{
  "n_layer": 15,
  "d_model": 192,
  "n_head": 6,
  "n_kv_head": 6,
  "head_dim": 32,
  "d_mlp": 768,
  "vocab_size": 1024,
  "activation": "tanh_gelu",
  "norm": "layernorm",
  "norm_place": "pre",
  "norm_eps": 1e-05,
  "positions": "rope",
  "rope_base": 10000.0,
  "rope_fraction": 0.5,
  "qk_norm": false,
  "attn_scale": 0.177,
  "bias": "none",
  "tie_embeddings": false,
  "parallel_block": true,
  "init": "normal",
  "init_std_qkv": 0.0417,
  "init_std_o": 0.0,
  "init_std_up": 0.0417,
  "init_std_down": 0.0,
  "optimizer": "muon_variant",
  "lr": 0.00806,
  "lr_mult_o": 2.0,
  "beta1": 0.93,
  "lr_head": 0.0051,
  "grad_clip": 2.0,
  "warmup_steps": 200,
  "schedule": "cos",
  "final_lr_fraction": 0.1,
  "batch_tokens": 32768,
  "seq_len": 512,
  "doc_mask": true,
  "train_tokens": 169500000,
  "steps": 5173,
  "dataset": "wikipedia_en"
}
MLP neurons of a small language model. Each row is named by its layer, matrix (down: output weights) and neuron, and shows model dimensions 0-127. Each number is 128 + 24 x the weight over its row's rms, rounded and kept within 0 to 255. Numbers have three digits each.
A block is one neuron, or neurons of one layer that tend to fire together. After each block is what it responds to, as a language model described it from the Wikipedia text at the highest values.

L2.down226:117133160146119123177105131124136060117165179141141106094136088151155167095148133132089136136105138102137139140113108147113082181101155144111169135148067151141133138139087112111128128125128082160107137108087104110130123135137125137139161097121097162093133112115130157147117139135103146160141126150117105161165119103132140125112131100050146104118102135162136122117123107145124110125123
Mainly "also" or an adverb's "-ly" after has/have/had (has also, accidentally been); also comma-led who/which, "it", and mid-word pieces like -est-, -form-, -ion.

L2.down108:120159117158103091150146165172087138133150127128169156097112130134122117143076095112118121130080113148079101103143129090162151141143116143120128133097150123129124162098129132140096116157126051143119149152140112115162127100121150059122128118063133142121102125107112183160129117139142157079144145162129145137138110156102142111089145167120105136130176103139116160147116104139100114131130
Word-final pieces of number and quantity words, mostly "three" split as th+ree, also f+ew, m+any, m+ost, e+ach, and the whole word two.

L2.down145:127095134155152150144116093082134142205155132111148126092109138111118122084109134135139089160137124106125097126133140092129111154127094123120152129096121149115142139142134153119162142107123136152145133139137132180093156126111110126137122095159128146121129160130110123138138118113106105105164101158087140120085127126111094164127132063089142164125141099080098137115119141127123117118138
The article a or A opening a noun phrase, strongest after became or was naming a role, as in became a scout, was a Whig.

L12.down488:132109178095186132080152085117131098138145089133129171134126135138147116110137079123074143159138137159132149165167136127145130174138141122128149152133119123148135157168133149117159138124088088100129116153106100123119145116184135127155131115100125134113113126137150181110122107133134095144098093107128151117127118117131105111117087091124104092161155080157129109085120123118119134172074
L12.down525:111180124148126125120130139175116152125130105118106173164151123116137151113131085118158120128090072134147108148132149150090103092166109106131097131134102110117125118159146124132113143134102120128142101112107138178130079159105117087136150126190123137126118110149170098147178117125163107126115191147139119104145121152092124110118106115098176138111116106125139110147116112140139132110058
L12.down566:139170145084148078093131104113170121135105148163149134133123131102136155114130175079196151086147128121127134114104127134138189107112137122139167105105139146126113105133143113136143131163157124166114100109075150133142140156115133095158089119182128104118143147099140153139124121097140148095105141164136171145127163126129088129141146116148148113143106137125141137132107087130138149106058
L12.down604:144187127142149128105085130111119158131095156160088121141128162113109111116129089152110126137072123125109126147135168106151142111168132156146123135143117150157130118140139140124149173114203134109094115078145094140129103104121125128123116117146076124136077110115137116154154092151148112119140144148140162141127142102093116152091103132098141117149139148132116132119107124128138114154127
Fires on the first fragment of a word split into pieces, mostly re (re-fined, re-ported), plus hyphen halves like co-written and other starts like ass-.

L5.down51:123131123120153121162116092131128132158151109120117129102109088137135116110121130155102130133098116121131151135118124115101138146115127120168161167128097150117123106130072147103132140124074143160141155150124147142129133146121093150135086138125137095095145109109114135135108147113117124059148101096126149088104151104125150108126123134110117132113133207089127135153087146144113146146146
L5.down83:115127112118150145127098139147097117153125146130147114147147093152159112145118121091124146144147151110139088122120149123178104109151141136094141132110148150092117142131139171125117122104124144159112099129129132121040143111102110141127109118102106123154118148172160138140132162100111154125163129174138116138134135123123107125139117118142109124125163132054153103172152082084131125167136
L5.down97:089155103130147135127157109140164146136112134115138094130099114134137145131090116149123140156133126132151124154144134132164172145137125165125091190116152151060151124124136110106110125101116106126147125158150100175115085120097169126128129125123144133104115131133140134092106178087131090116160129083125145103077173121154147176127113125099136108130130141123111156158162102114077162146135
L5.down175:140079122165163127136128089157176136110155116142124094120129108103122109077117104103116097150084107125141117086115118076122138107137157154108121152124131104105124123114154115082132136129105121127150133124146143124151126142166086103190106142148117179188196132145148135128158109123103085146145128129151088130126073137100140176112148120147127134165140130123108168124100134124133169142115
L5.down242:152131099120097099150161150087105119196113129158153152150124171148137103136108123131109124149116092159095166147176099106122127113117133134102139170137114144098126085096147155151097120118120103132129110100101109101077156120120105135124115130126124133129130190087096132108110125108162120161167104133126099167114156153146171105126144127128171127105123165122104103137144127133123116175093
L5.down251:109125138148142110127176122161145090166138124147094116129156155131185154122115125140077118121128159127143134150112118113142141111112120119161112171141117134153095145125155140105173124159105098099185137194098134089190106119135115094114123123158133126138168118146125117106111136142104124104134103118123087109140115161116130156130119173115135167141066153121090107131134132136119122148153
L5.down257:086158115097126101125158110108139170172162148161144145135131135166125120172124092113121104084149118108115122154162161153160182149126107102130122113110127100138129116125144150076141118106124108127136115083133098115114103121145145107167149168143065136151098103106144118134124076135167093105166130095143175160163120142112150118153089156123118140119173112084116152128136142110134093159152
L5.down329:132117175122128121101156099086099125175158137105149153124130137158148181128140141142103113125096133136112135104144116144101117121133123146143122130132130115145132155101124132099141144142123137139165151148111085158157129133131131078068090128125159103128151151098140110113077091127165127148137132161140148148143077129119127125094146114117125113099152154118113151128107134111126123128130
L5.down364:132094121175144103087112118125145150157152123164086122114121161155100129081165088129138121133139149167124123109183117125144133139157118147110121141183143146123098135109148137134094114117130128143141118113130104141120109150073098125115149118121133153128091182122109179116107070083132111155157138132124150108129146157111143135110134146122176109133139095149117142129121096125084158166112
L5.down434:107123147092136113149149128156111133158162103118151164122156178140147122124129130141148093128111127107138143169133171100167168168133091158126122161167103107104144136087131086118107076152131141132099144136130120098130096131122128105131135110124123146135188138129119181098094106155152108118102139120102110117138108128136149102134172136147134137076090167147133121134190123182131078131124
L5.down459:093104127147123117172165080155086100108167110175153122148145053127118105144109147123134157138117103140167146109159137121149135107080126156082128127126106158138150120157170128098136143093169142124118141120132145136104132163158143127171110096150089116125078122160093134093127148140154150127149105148153113102102168090135106150164149103124149111138101115117084113131146122086135148155108
L5.down490:130109189132139155110112098140155073095104102110140141112106145148145111154119141087095115161114172124121118150096141095096131107144113152148151135118135153140120149149111110138130132144140126126100124173094167141139126139112120165123099076144157136134138135083130111104171139166070084146146101167134122145163154148130095127114099091157114139137078130126120137176154148076131126127179
L5.down500:107147122156130095149122148129149144143123159131134128088141081072108138122093147076146112153160118141159143086154108140127097114138140126124057170120103108089114108123126135119133129101130184130090116138132136150108101126138135102155144073124099112135162151116145127156138104086112125093173131130175124169133121117153073104151150190156146109152113126105145150067101109117152121135117
L5.down550:080139144161135133144110110105095098179164143143079105132130086126164108122137121124112123152122099132109140134184123129138157147116112135093133141118103126068172153169096160127132104142154120129129102117152117161130126107089093116126125104197122138126187131091152158131138107111146131117130142136150144121104122125092128137122103079105114152133150076111106165123119139158140135118109
L5.down619:168167124090112119133083147133089142133141110116113131136100109136138133092103114097114095129094079091140156176176137099127143110157121169129149147128093096092154148125130118190128145138146116123128096134111137126162124148131134117161141099130147152117157136093095092166069107090146121119168159143164124111114125117122147132143116102160084143143150135156120165130099183112134114143142
L5.down630:109143147136154181101131167106120071130121117148117123147144114146117117139137140145106137159135120113070143114175151127140096083127173066136113081150140133126115156106138131111138125110133107094087124143120079195142097104143124131117131189163115152097128095120158110132121124146096111066147089202097125141155144151085135155139108138108133137096126181138069114108110123118134084132145
Mostly the "is" piece of sentence-initial "This" pointing back to a prior noun ("This family", "This system"), plus articles a/an after verbs or prepositions ("was a", "founded an").

L12.down174:161158150137116157139144127137106149113145120146124111187125123102144156099166137105123122135173107101145144117064088116130130133141121129142122152137082110140104118145130157140138107161113103085114113136171080137152100181100117123124119134135086151113130126140143170107140146121113147135122114116118113115132095119127160130081143116120148089145179121171096072153155154133105129174156
L12.down200:137127093131154147165156151136095131153124104123101138110155109156108150131093125136156110149121151151116130113163164130128135115151112153114169120170142131131093122108132151127119148131108156138130132151109140131119140123119097150167109100093094086152166081152107151167146154110115117166096072172093132122115139138144112113117138129137097088097133108169139097128105157083107134129123
L12.down250:103112123113106150138161113151096097118121139112120159126143157089097112163139148150096104161137128123116135122187166158120113145076122156172109111175137130140102116121111146115117095128119151111131157072102182189115121148113122119104127133165102170124128135063168129118143131133098110118108111128105132131122113129108092126052134119135146132152117134140119134159119158151125074141097
L12.down546:129121117125125097124105121127098124116125126125137135126131113139134109161142122167135129115151145100142115142161121119153137103146148119129106136176134128150086110136196126159117127159179134082159110126157116106138152152169130140146120146131133162084143122123149119088113155108132122166096129159166115117099138131107117135152151162153076129149108112127148137157101051141148134145130
Mostly the token " an" after prepositions or conjunctions, either as the article or opening a word (anyway, another, announced); sometimes " in", " or", word starts.

L12.down96:133118131106174083123156118108102165107109162107151134097103151087160168136106154131140126104120154132116142120084149166123123160149144108170115128128126117096094140111118123122106144101181159175086153129128151133162171128164127152113188119146129141095114123093127166140132136097106145085102171114114103095122130091143088127099123120116133135148086154158126135117128132127092139114077
L12.down460:169176144134104122144129137128111119118123174100119107134097154170143161124141114133082102093133090137155083097167109118132106099122154137115132145077128104132143118139146116139100120111146118160116108141091100175118129144110101124187086107138133122144130119108132132133103109148108120155144111164156190128111136152105121189133143116132166127142131112125089172122140105129114090153128
L12.down605:152101135129120106086134131117140140098112104159086130132169108133126133139113160083130120145152157163177078144122077156142120105139115099075167157130091147098126127098145129098167150091098144086141087092142167126097131129114117152095088111105149119151151149131170116096119101110127128134138146115132129130119148157139100130139168186112114117142120148112145158139088122070151127129112
L12.down704:152118114145123094121145132146115108127126173129115136131100117139122127118116118162082149132163092114117119150169141135121135102160103118115155159093149138112094140149139147154126132110131079137159112129149092109150107114134150165153131133131158124164119168146152110160094114143137127098120150127144138079138090097157125151163153130052131121130174085101129112120143108154091122158164
Opening pieces of words split into several tokens, often after "the", strongest for "cl" in club, class, cloud; also p(oint), r(iver), Part(y).

L5.down1:144151144125150119142110100128148142132133122099130129095107126091105152116126106108103151129128075138122074100165192122103116153137170148152132156111111143172126133119135130092128115118169086172094086152133138102125139121094095120128134112167164129108149077105100116125115130139147110098123143116126107133125150114116145142111090092153152178133151145104106128128110124111122186139108
L5.down138:192134156037168151119097126083107152104125123170130154114141144131130101138101146099135113103124162118102121128162128138123117156124130128104114122162117139129145097115117166113089123097099117119146127144113131149142129170132127079111124139121137090112135149090134119112148107138138112107165086138152156116072121153087134142126106128138128137121179159114116125122118162122164163124132
L5.down152:103184119109151129105127144141113150154117090153154160138145149154117113141113106122117108134136139143119115167110145119136148120132099143105155142124112154118117121111122132152152099148127128161141112124148143159123096109136125108121151115091111105132151119099135162137086100116112113115151102117130129137054095105125146149145139137090088127156089175145118168142148126170137186142154
L5.down169:113104097126142109113120137163102141107152129120121159122105133135107127145146100141116123110126133175130111131088100139151110096118163117157122139110150147116125108152094133138096157120169169141141094170141147109154125138134186107120120158150107142127085143121130140114136129162162119135122107165118139128159077125103090097120090115120123160096117179118088141096115143126161132098133
L5.down195:134128127157143125103082143112123165147120135140125164183165090150116110137114185153102131146129130082132110114134152118105129128108142126149148125124154149143073151130118115126088102142107094139105119141118181150119077150159173121126100162102072141125156115119121093164137152111142128116104143130126113092142129123106115092062146151175160148121162130129131111102112099133114095165117
L5.down228:111155119134123137079102120081127155115139149089127133159107154127201109146147094115151143116143102119144162119151101098144135139119140094109143100176110096131124139136183087109126151122146117176105163129153109127115161117108147121121159106145141153089178139153087121128107112110116135094146114162136129135089139139077148130100129109157134154113132110122130168151141123144140135106124
L5.down301:121121127126100107111122141142162122099131086149150142144087071134111125101148148121110144094133114098118123113132135172143135128152173118122140125145130113141136129109142136094103141104101070135171134119167160138136094159101126135115067105160108121155130118100174116153150104111121166126107121123098158145151143132123143120159152133136173147153100116106140097102140152163101160068138
L5.down319:116120130142159159115122151117187106115121128112139089108117117153105077199098092117176142128130107129180083092094164117100092133141137103147122151114127128086135136154093124161123164135171148132114166110129162106136099146139170134125103122129093133149148147097114155090083144104128112132125150126126134128131108156140116118113091139104139151082119148193124136161083139099126126129151
L5.down370:141162099132159103109108114104153118133143140127139123139164125110154126131118123119144132140114161136117142115129175127143144157114133097114176124121163101161096138119127087124117094131145127122095144162130138170171141133104117136102138146121120139107159118135131174121161152132134128112161127136090120131152125151118128082120107144073123095125145072127112128095132115119101071095166
L5.down433:103134108139089141077128137138088114132106124102173129087136127150148144128156143138134152138153107177144144087102097157142070163124155128155106119144101099098142072041147107150133143128125103133142128141126159151098162165096111146121108142132144115127110155084104097152145107090142114126148100148116161134157073114106131127130110106153117089117168138158114147129098154127171133142131
L5.down440:142111119134118131124136143069107138107165140128135134167086140126070136143157091121114150117109104124146102112114120147111123106119161142147105080143123176147107116163094116152130160108110106117131142170098157153123168120146110145106117140108140146121112107137148142112102151121154086114130086178164140126146095111134105105135161163116136104110111142124081138114115121099107085130131
L5.down482:093147097136147190120135122136136119111115134166164132106107127143118113141106125093085109134145110132102138132141149135075086114149121121136147142161116095151110088150108134157143167177144124127151198126136100178132110095171162131130119105134104125138129117125127110121119104135090096156093115135148108100151101153085098134100138088137138136124083152142150106113082154172149110113140
L5.down491:125119138129127115104112162117139133169117148113129139129157166140120134156105081116105153118103134155137166102121120100133185131125122073132134109093152124158125129060147113131104148134161166114113111153142122097137132115137094097139138134069117120115160104153142145138130151122106125108114152109124111166123129119125093132162141140102102122132118061128111145129095078144144161135165
L5.down643:136136129120084149128110096130100130094079121125123123109130094144107139134135124142123132136152163097164144124144121131132176116132147158141148133111100136152105147111101111127120121141147066119169139117132136110115155125127142097120116105127112142114121134171121140111098122118184135139121115108117169088116091100142144151117111099114080167082175116172107118186119153127059173157178
L5.down703:090155123144126113130143149157150126094135134120134115132144110158166156097089173151132085129129155175119147121136154118127102121119091164100155112151133092107150130155111120122155129098133111123109118135141119164090147135150123142146162075146123154161117089106128101163139149180135111100127123124141122102214144106137149116144111128091128105104105162101103158140153074150094164128127
L5.down762:111133126143109127104141140107104126103146133149142111102100165150139120184122158109142150161117104124149125119140123158055125158150159108126118145130112117139128175092137132117151102119149147145130131142160139121105117144130116121109103155090112086139139081111091102117093136140112116126127155130138120106163114151088095164147115102121141179116123169139141094111102114088134112111091
Second piece of a word split after a short first piece, usually m/M, mostly quantifiers like m-ost, m-uch, an-y, sever-al, plus name fragments.

L5.down2:116127129128140128129113110131130129102109119148167140126153151139092106122131113107124115100094177109142150125148147102121147125136156139125167096112163073142164135114137120136105143152112142119135120128178130098160087116132114137103094135150154171076155139107140131125161145152137056156134146117109136140110118097066126144115107149120126175115159123096154128137147122137110142128125
L5.down3:092156165191137149091104149121109097125139111125147181117132119192102126098162138113121102142077127160153122122120127128108132105188168108143131145155124109151121149124122153155155094146098153148132126138134120115147126145136135147101113099112120149143171148127132145148114156116147169086156091143127103135136097102115110181125068124120105120132108184132129130123150106144129123146116
L5.down27:097095157101154098174151158142113141134113125121130136116140111172141137120136109146143094131073140121139109140129133164068127138116147133105118102135106105123058096136128127131139134106178117134090126176113129125172089131105164112147096178102153106154113133111121168166133095112158128098119096166121123142139141133152124123138118123094162101113090148186135121131124111125120168139119
L5.down66:153109102147066124145118150105129148129102174115126127088135128121103128085138143139169161140127164131145118086142148155138169120113202145128109127073094140121160152136129158113126125171150118114120106123136109106114141123149168116127083080097133130103125140116107099137147124141096139118154134102123138104153125144096126164144150139158116196109130113095152097102138068118167107134140
L5.down90:111079146159141120146171156125137078153156090168168147111100123089143117112166132162149112158069121117118097130116118088114105141153122095106114181121093081123158126094117123173122131117123112133164161155146102154109153137144143128136106133127133107116093151124140143089119100093123128129149094157131117139169154106135125120127084134180140106107136126199136172119116131173148125109103
L5.down119:135188107133162157110122084150133160141112133190072087111129115098151121103135117110103103147134147174139166121104141124128082126113085136132169130135139092116139144111187153156147140136129142127142104104089140127090151139135090179156134151145150116105122119109139132087142146156135111113121125079105105173110143121087124104111107164094152116122139116147125105149123130135095136132117
L5.down137:133123089127109139117177119090075125144133075108101170130129117095123106119105123126129172113150139158163157158121147147126109097154105079098147084102126092149111131151129115119113185128112109157117125127139141097123104150156127153076099123150118120109127130119126158118133120160134106146134143149058128133134123169118126091133162137138136136156134139152102152076144132138127142114179
L5.down405:113125167160146147118131126135114095152144129134082112141137149117150119093144108074117138084083106127164138132150107126141114164153136139108129129136130088137135167140087152117137130131085102165084162119103154177116167147145107135158094118132111155126145102158099133137087144074148165092126130145107096149113148113115075106138161136116097080126168132157163171122125136145168123142128
L5.down467:119148125144145107092111121126127147138126154138114082167117155090116123148117136149127133115113164147168165109175140135154123138142097163103116125096130115106136165138128114129105105178159093116126138134125160148124089085094137136130126101104165145135101137153158135104104130148156145125109118145096120116144147143134158119096162109101118114101143143129115107148105129166141138116129
L5.down496:151132080166128099126104125082103134108180119098134154140147141158111141111129110097108132142132123120156130161145120106124112109150113134132148139089136115127184128094123122153141115096145135132129088101151127173148128106112139139161140147155144132147116120098112153108160147098146123104152167129136142125153152185087134118164129075121090093131164117106159116144134121120117122151100
L5.down504:138139128143144139145133099101151122119123154138093137150126104136136093118153108083103131118095116124116184119120151101101139101134160085118166135094125110116138147155154123106099123149095120095102124105127152113137111147149139126135109057169136094183131128144127173121117120167134156124148168099144111194150171121102121148105162148141148085093151112110117134093153105150121155166085
L5.down562:128124095158158133157126103145131136123127132146147110126135082132088092112083139114114097101128110095129095137156128192140113157141152177114131137098139110130153137116087101167112115098133093106095105177094132146154146097137133114136108111148138134112108165117151140087111109107131115138128103165124192149170144174140136115148158131114140144145115116118134123151107116113095098185126
L5.down711:154135081119167139130119143123122094108081154119125138140127129132133129145134159146108100149151140121160141133177079094128150102123110151135124132102129123166178145125115110123109144159098130125118095107176113133161143122100107121118111099095100150108095144147123135128107202119139140147156148147162097170142105143181160108130097112103142112107169113116105158129166128120130169118136
L5.down739:130147132144126105133154068125135106099127095130082101113146158097169089119117116169104123135129095106120169142125127135082092134145123149121181146120152119117133118084115118146129168131130162132108170145145111143100123129136117112114145117155137167135134118107135122114132107161116126138147159163111149142095142134089115127121131157126121135109188133092159144076158157121164189167111
L5.down753:098150127108104178125103108119182136114138103152139125158107130142130098130157110156164142125098127141112122172131114102118170128146149120129138134131152142138135161095125105135153149098135169128162106144124098124143148133129138128104112090127166168127104108128148136134136111114112112123135109133098146128112120105191064134150098125131109121172114121150108123128108122110160224120132
L5.down767:128127135129147151102113142115173098161142145113137113144110139132158121134153120149083131123120136142109058159128120149093145132131180129124119104108175156146135131116166146082105133108133120133133111106160140125142102098117118113122135134101107125087114148150142085125146131083137101098143143112125129139151167180088149127152128115101131151091151182106137195118120099144128146134147
Second word piece right after an oddly split-off first letter of a common word, often number words: f-if-th, th-ree, l-ater, f-ew, L-ond-on.

L2.down274:133128137122085134141051124147087176131137131144148099088119128096137120130137148100130132159145138128154138129108104123176140104156128164123153152105109152101107105157113114115117122127147111151138125136124114159151139148105119099115136122154141157152137128161112123126192149104146118095160135062126131084096129135125130123082161170122127087128150115089119142111136148161111147162139
Second pieces of common words split after a short starting fragment, especially after m, as in m-ain, m-ost, m-uch, th-an, c-ould, ever-y.

L12.down32:126102116149137160111154139118156130078133102147095141096117099101115144159091156131138123091149182136136130155144113123117136106128146112153137187126120081103138152138135098110124112083128095141178118072171144123120105070144109167124137149153163126157095176167154131119180133127137165135171139104131159118146126158106078187118156121128134154081107157120130116124120116121114149122121
L12.down53:107147131116103126157114141111116162101075143145097086144129096154118085104156128128113128161150140063146185087150139101098127139194118128121107110120146107123133133127155161126101135122150092146151152139100135133121107139102125153165103088123137099124116137083111117085161142106118149175138121122110129143151117132200160132175142163163145133077110155117103160119113111108084140136147
L12.down210:150143152131140138098111128133126147150116125140118138142120088123143128101146120190124113120125074095136123095150158099113158137152131150111162109119123138106121110157129116132134107133196134127120102057105124105121159117132114111111144162153103097138151112151156110100107109147150117082128126173106142122138110178109137159126114132115109146159094145136137093150151153112115119139147
L12.down577:106118101176143154120115149132124116146143180114120110138117118124119139107151111179151145139104130175094103111156111114133146152141115114129106146148083119102120106155124114150117109136110150144132121078152103074143071126112149111141178161141126126093120139072147152123112130132118159113146118161136118156105150108108140157130114121131121106112100129126097133140085088185094071139158
Commas and the word and (sometimes as, but, or a semicolon) placed right after a finished phrase, where the sentence carries on, e.g. "ozone shield, ozone hole", "her quest and fills in".

L5.down13:115089149177114121130131133147120119122174121133122119108102072113136117108135122154098168127108098079131100090107144165130159100109129126082121144143125165091132143181147097101103118147133111130124097116147147129142148146124072094108091151170168124177130116187138176127124122105171152167184071145117132126117131139094121126100125137117174142148089147160154144135121118147129147122117
L5.down35:141150120158127119117133084123093169125093098143133113106137150115134126113156067131124092099089121114126109124115121124138130144138129127135119102131139085110099151117125097063150134123108087105131139144092144142108150090156102158139134130128111161151089170150125120138105151127138124125140124127130121147129094119083122179138118135098163131139101165126096108196157140114103104130141
L5.down106:126103127110100094146122096121147135141120148164138150096106115126117120126131134187127114130143135111143105123122134148137135176088141152125162161072140113081134123130120172107151095126159121140135119081126127152172146178139105116168086083153137148113167133172166136120134140104105100139175156128149116145064153158073101121091157152131149094157134119135124093139135115115090082147130
L5.down150:122147113148140099125092129148159157083129093158135128080123052150100142113098107095129141095170157116145170148145107149121150139130105132117176134144139110098164096140099122127120132131098131094137152134112153160076144104162163133135116149156121114142142144150179144138114127138134127088140108095133127156108126109117138116107160160138132158149160086134115089130117146116117106098139
L5.down187:106064125148137119134150127146104108098160164177111118148106092163106127123110117168135168119150092123137111104123131166140162130128135126136153105154080116117155146133123129099123127135117098127158136105119154106120136125144117095122109138094117105144132131133131146112129139115162154149122112159093084084157146112099094137060132120134195134113081092173126128169107159128152150131113
L5.down267:117079136132113119111067156143092128145136037120131112116136128134122107138104103127121133103121140117102127118114123093147116127136160152152140117148178099118130101147134120089136140128131125124094126107113099175120186142113126096182085148105098134125117118143119118122109126147153116110129144146174199142139180149123129129137130130119145129081091131125152107144109088142109101164151
L5.down373:079115143114119098132117124153141157142113115123161129151077140135134143151098159042103132107130139174180089160110101125130123139136101113092102150131166160123117101131104116111151096129146116096135114114117120184142119125110103130108072112155134080105169162123114114130164107145160161116150092199109159111125119154132177143139127107126155151142158151131139168156148124150097124154135
L5.down379:134122133118154076131117129146130115124148144132099115130095098095102111151064127152131121095140069136114082142138124163156090138142112076100111162155128132147120141134148065087129160084111110140137115134152141119132110141158138131155083150113133119141160164129093138097125150126142108140129139151111131128095159115125110136090104120165147118141150159114135111139130089099123110116129
L5.down484:119093105153077119129170116162108110119156159111115153123137131120117127117110130154125119109086137104142126103111131112128147142161167138091133139146156151101133092113153110095105165124088123119087121140204111180109171101135126146123074108148156154163162111121161111135110095132190113143145142125144139124135129144113105115120106128089125137179166107108135141157107087167132132121108
L5.down570:087079132116122140138142136143077108123187127146109105167121135142146130106107167129103118153131134136132094109138166101118120133099160115122131112120084100132134127119134158142150111127147140136112165090113180092140151149126109129100146118103110103060110123132156116087067158146156139102102125170117115160167110120136152149110122121148141097134136152152153145123100122145159072119126
L5.down584:098127129109124158118169129116106157122140124180111134135141117128145127110138093120160172152115157129113133149136174128109142049107107098125100143141141111124128104117134176134144135117157093113110133134153156135142124123124139109122134157104142120115094143123105149147119101191093136129114130159128119156125149105123111114103127138168146106138124174097103132096091148148119114158106
L5.down664:154123122136165124145170160116180151151141066121161128111116087135130063124103126164091174137108152144135137105129115122111130073101102154103147095145141102124129143130123156116092130156091154090135109153144145142137116105098124136124148100136127112047185134081146121139142130138151114107118145134134145109117121154158136122116137079136141116132157140147117098125126116142130109082125
L5.down671:073143117109147099079154154134170110150181105098174140141071166115132127130146133142171154119129112121072133145138140070130077115136121119146151101145135119114089102114139134156158130095150138132122154145164109130109104129099164183112195137144127126138169135126129115131102112110171134138115112144090098095126106076124144140125110136109141111126131096114139192113136131159126129119101
L5.down723:152103153145126108119126140087087096111169143095092119147111102172126161135179101115156130125133143160107149121156136079136169099108127103131118130134145165160104157103112151152130126126142165132146110135131147124148165144136150092106145141106140140104121119119146141135138161134106088146122098087138139096155117139114130187131142101091175154104081132142178139151133131135100110091162
L5.down745:161141134106161156144144122139180101178151123104123141090097111067103140104153135138133087137112118122105122147173082131106153096136171088101130079098118153145124109114141134105143125097146125085148081147118123174131120119105140116116107152127152102144074143137127150115147120117171173100111131116128104132069103136109124113154152123068147143149166143146117122119118111114121133097168
L5.down749:115076175140070138145152114165085090132120115178144110126125134101147131127123073146100138107097151112098116091117150107169121105122125145128092115126155122099130171133154118072111128139106138087122133108138161149137125091149120125125131134119102101133126129094133165092159119142108141084135114157175121158158140103112130174122131140110095143098104132108138124144069104101138115166137
Subject pronouns opening a clause after a period or comma, usually before was or is: it (it was announced), He, She, They, which, who; sometimes look-alike pieces like He in Heilongjiang.